{"n_kv_head": 4, "vocab_size": 4554, "activation": "swiglu", "rope_fraction": 1.0, "optimizer": "adamw"}
MLP neurons of a small language model. Each row is named by its layer, matrix (down: output weights) and neuron, and shows model dimensions 128-191. Each number is 200 + 30 x the weight over its row's rms, rounded and kept within 0 to 999. A neuron's up and down rows have the sign that makes its largest values positive.
A block is one neuron, or neurons of one layer that tend to fire together. After each block is what it responds to, as a language model described it from the Wikipedia text at the highest values.

L4.down1,221,176,167,159,162,217,228,224,166,183,185,198,221,182,213,224,243,221,155,192,216,226,161,206,254,183,191,179,239,192,211,230,179,273,166,155,236,189,263,217,265,213,184,188,233,150,235,227,157,189,175,246,204,162,176,221,199,191,177,183,188,192,201,185
L4.down148,221,218,274,199,201,221,221,246,173,161,211,214,216,192,192,197,215,181,249,195,207,168,250,209,170,189,224,191,223,162,237,180,225,198,225,211,232,166,208,208,187,182,126,187,159,155,222,242,170,212,156,208,200,230,219,175,235,209,171,236,176,186,221,205
L4.down158,191,163,213,184,204,214,205,198,241,246,166,245,209,208,214,191,120,143,237,208,150,144,171,232,178,172,172,208,213,187,233,197,205,199,226,152,234,174,193,187,212,194,217,175,185,174,206,267,189,147,216,165,187,187,176,237,178,208,221,203,148,202,213,241
L4.down260,172,211,204,169,167,195,223,197,210,232,238,201,212,179,283,260,175,187,235,183,152,204,203,218,171,175,174,163,225,219,251,188,237,244,220,203,200,210,216,183,212,169,205,215,213,153,173,221,209,169,187,221,200,133,187,189,237,167,152,184,230,232,216,232
L4.down323,190,190,214,228,173,227,192,260,203,198,205,244,142,200,242,284,219,243,194,210,195,183,235,157,211,197,191,197,242,247,197,211,186,195,190,147,212,155,179,210,237,218,231,196,198,181,199,223,176,189,166,221,188,112,213,249,230,205,193,232,222,208,231,239
L4.down382,208,197,167,168,192,200,187,168,206,212,165,177,211,249,159,203,206,180,174,171,171,193,200,198,196,236,174,174,232,225,264,209,171,162,164,211,244,162,248,176,240,238,194,156,245,174,180,242,184,222,205,191,184,157,216,209,184,160,166,283,251,193,232,196
L4.down391,203,175,163,202,229,193,212,286,179,176,223,221,206,180,224,251,261,204,158,200,214,182,177,199,148,192,183,238,230,196,282,235,169,159,209,239,195,217,228,173,180,185,150,204,215,177,193,228,178,181,218,206,192,152,237,246,209,164,228,162,247,233,215,173
L4.down545,177,167,219,215,274,221,283,197,198,214,187,158,186,239,215,206,167,212,172,195,188,149,219,229,259,143,211,200,186,194,202,184,221,184,223,220,268,232,227,204,247,204,196,203,201,126,174,213,214,202,182,231,225,158,252,201,221,265,212,238,208,192,189,196
Responds to: Main verb after subject

L5.down715,223,149,239,220,201,186,214,199,197,187,219,190,217,197,257,225,205,220,185,207,176,172,220,197,185,192,196,211,203,224,222,166,203,149,203,191,219,194,211,192,194,182,255,185,216,167,226,233,251,149,236,168,161,176,256,216,203,230,251,141,197,195,210,227
Responds to: Main verb after subject

L2.down11,204,232,256,184,168,205,209,249,253,200,191,174,198,222,205,285,264,163,214,168,171,223,216,187,244,229,241,197,196,244,196,215,195,191,141,137,232,221,188,180,267,231,244,175,283,213,244,167,143,151,165,194,232,216,217,202,154,216,190,183,166,203,194,218
L2.down207,198,203,228,202,181,222,186,248,237,197,183,201,199,200,199,113,245,177,179,213,147,192,161,207,233,264,204,237,257,190,190,170,191,203,190,205,221,131,174,187,243,211,222,216,168,263,198,175,198,214,182,182,224,221,180,159,131,194,189,165,254,179,170,180
L2.down308,206,191,225,222,190,196,221,205,242,221,214,128,227,168,204,208,226,173,281,248,244,171,204,248,199,177,210,187,193,177,206,198,189,159,245,217,220,249,216,227,196,211,193,169,204,156,241,176,234,188,196,191,245,163,226,190,235,235,195,212,188,197,237,246
L2.down476,180,221,165,170,203,187,216,218,197,174,209,331,227,217,184,230,241,182,189,143,196,218,178,189,160,187,191,267,189,196,181,180,187,182,178,201,173,149,248,166,231,178,189,206,208,199,204,229,208,193,180,231,235,211,179,214,220,208,175,165,135,118,203,224
L2.down495,194,194,151,167,167,203,183,207,179,220,220,291,180,227,211,212,260,218,175,210,191,245,145,176,164,223,113,212,230,245,156,169,188,226,208,188,252,134,240,210,242,199,194,224,251,226,214,180,232,235,189,174,228,243,197,173,201,191,197,223,176,240,166,214
L2.down542,219,210,206,191,255,150,192,209,181,210,207,230,253,225,222,184,209,215,198,214,161,155,194,203,228,170,163,235,227,211,198,244,267,262,169,187,204,153,225,194,242,229,239,187,127,174,181,194,214,203,179,220,242,227,154,186,187,199,136,239,162,218,234,233
L2.down599,146,252,210,194,217,200,243,207,224,229,165,288,288,231,193,202,211,210,181,219,209,224,203,160,217,195,224,172,213,211,159,195,159,191,188,228,191,173,254,139,277,153,254,177,234,214,212,156,214,180,174,202,172,114,197,204,139,185,202,214,215,148,135,180
L2.down641,215,216,189,240,196,229,184,233,229,177,191,224,199,208,167,206,221,198,186,205,220,159,210,222,167,217,184,154,231,220,234,205,206,167,231,169,213,217,164,171,145,205,196,165,206,216,177,207,203,248,173,199,170,199,164,200,175,208,171,198,202,261,150,180
Responds to: Word-ending suffix pieces

L4.down12,172,172,178,199,158,228,188,207,188,227,259,183,146,185,153,208,189,178,177,174,176,160,206,145,206,217,193,217,170,206,231,200,213,172,170,234,185,218,227,167,257,169,191,184,162,213,206,196,265,274,224,191,241,160,231,143,210,190,198,168,237,209,229,180
L4.down174,207,211,241,191,203,234,204,288,256,220,172,257,198,221,239,198,228,221,173,201,189,169,174,176,204,179,102,207,205,199,224,244,228,200,212,196,198,189,218,238,174,208,143,222,217,158,217,183,201,220,218,238,189,226,167,177,169,180,164,182,161,230,199,204
L4.down192,174,177,235,246,195,188,174,191,208,205,223,240,202,245,156,170,236,159,208,177,199,176,210,183,188,199,193,185,190,198,259,172,194,260,158,235,225,168,163,162,212,192,202,202,158,195,206,176,163,241,120,189,210,149,210,239,202,217,208,204,251,201,194,210
L4.down422,177,190,212,197,178,191,268,254,189,199,224,195,177,247,115,187,201,165,162,201,171,203,218,205,160,242,187,196,251,189,179,195,212,194,206,191,235,207,147,201,138,223,176,159,210,166,254,204,213,176,188,224,164,156,244,169,202,247,138,205,171,198,161,252
L4.down423,229,216,200,173,159,231,250,220,156,214,150,192,210,248,195,230,225,153,212,246,206,271,194,265,214,186,149,207,201,200,227,233,277,217,185,193,205,210,215,144,232,236,214,187,145,168,230,197,193,248,174,156,181,207,173,207,206,203,182,226,147,231,192,189
L4.down452,167,280,169,195,180,165,207,256,222,103,225,188,220,206,168,174,264,257,179,188,247,178,203,220,225,240,171,222,181,193,145,173,208,174,141,125,217,155,219,213,195,190,181,157,186,181,236,153,167,248,218,216,166,211,182,189,168,179,197,197,201,177,209,207
L4.down465,233,247,190,152,176,190,228,202,224,185,198,251,168,260,189,239,205,183,154,202,250,227,178,260,233,265,179,178,264,141,179,193,228,221,190,194,202,153,184,170,203,192,199,161,188,172,227,208,233,236,200,168,223,167,227,168,205,218,146,196,196,202,212,249
L4.down490,203,207,240,209,203,197,173,214,219,209,234,178,262,204,196,214,263,209,191,209,222,199,228,282,203,214,198,220,186,190,229,238,175,161,196,209,243,199,250,198,267,246,177,221,221,174,179,208,188,249,153,137,190,148,191,183,236,223,185,237,237,253,258,221
Responds to: Abstract noun word-endings

L5.down633,193,188,217,209,203,206,167,191,211,224,224,285,228,194,190,186,205,104,252,193,192,236,214,245,180,219,186,202,238,159,236,219,203,153,216,206,210,186,188,199,241,207,218,267,182,194,207,229,200,253,203,190,213,127,194,184,237,169,222,182,193,219,201,260
Responds to: Word-completing suffix pieces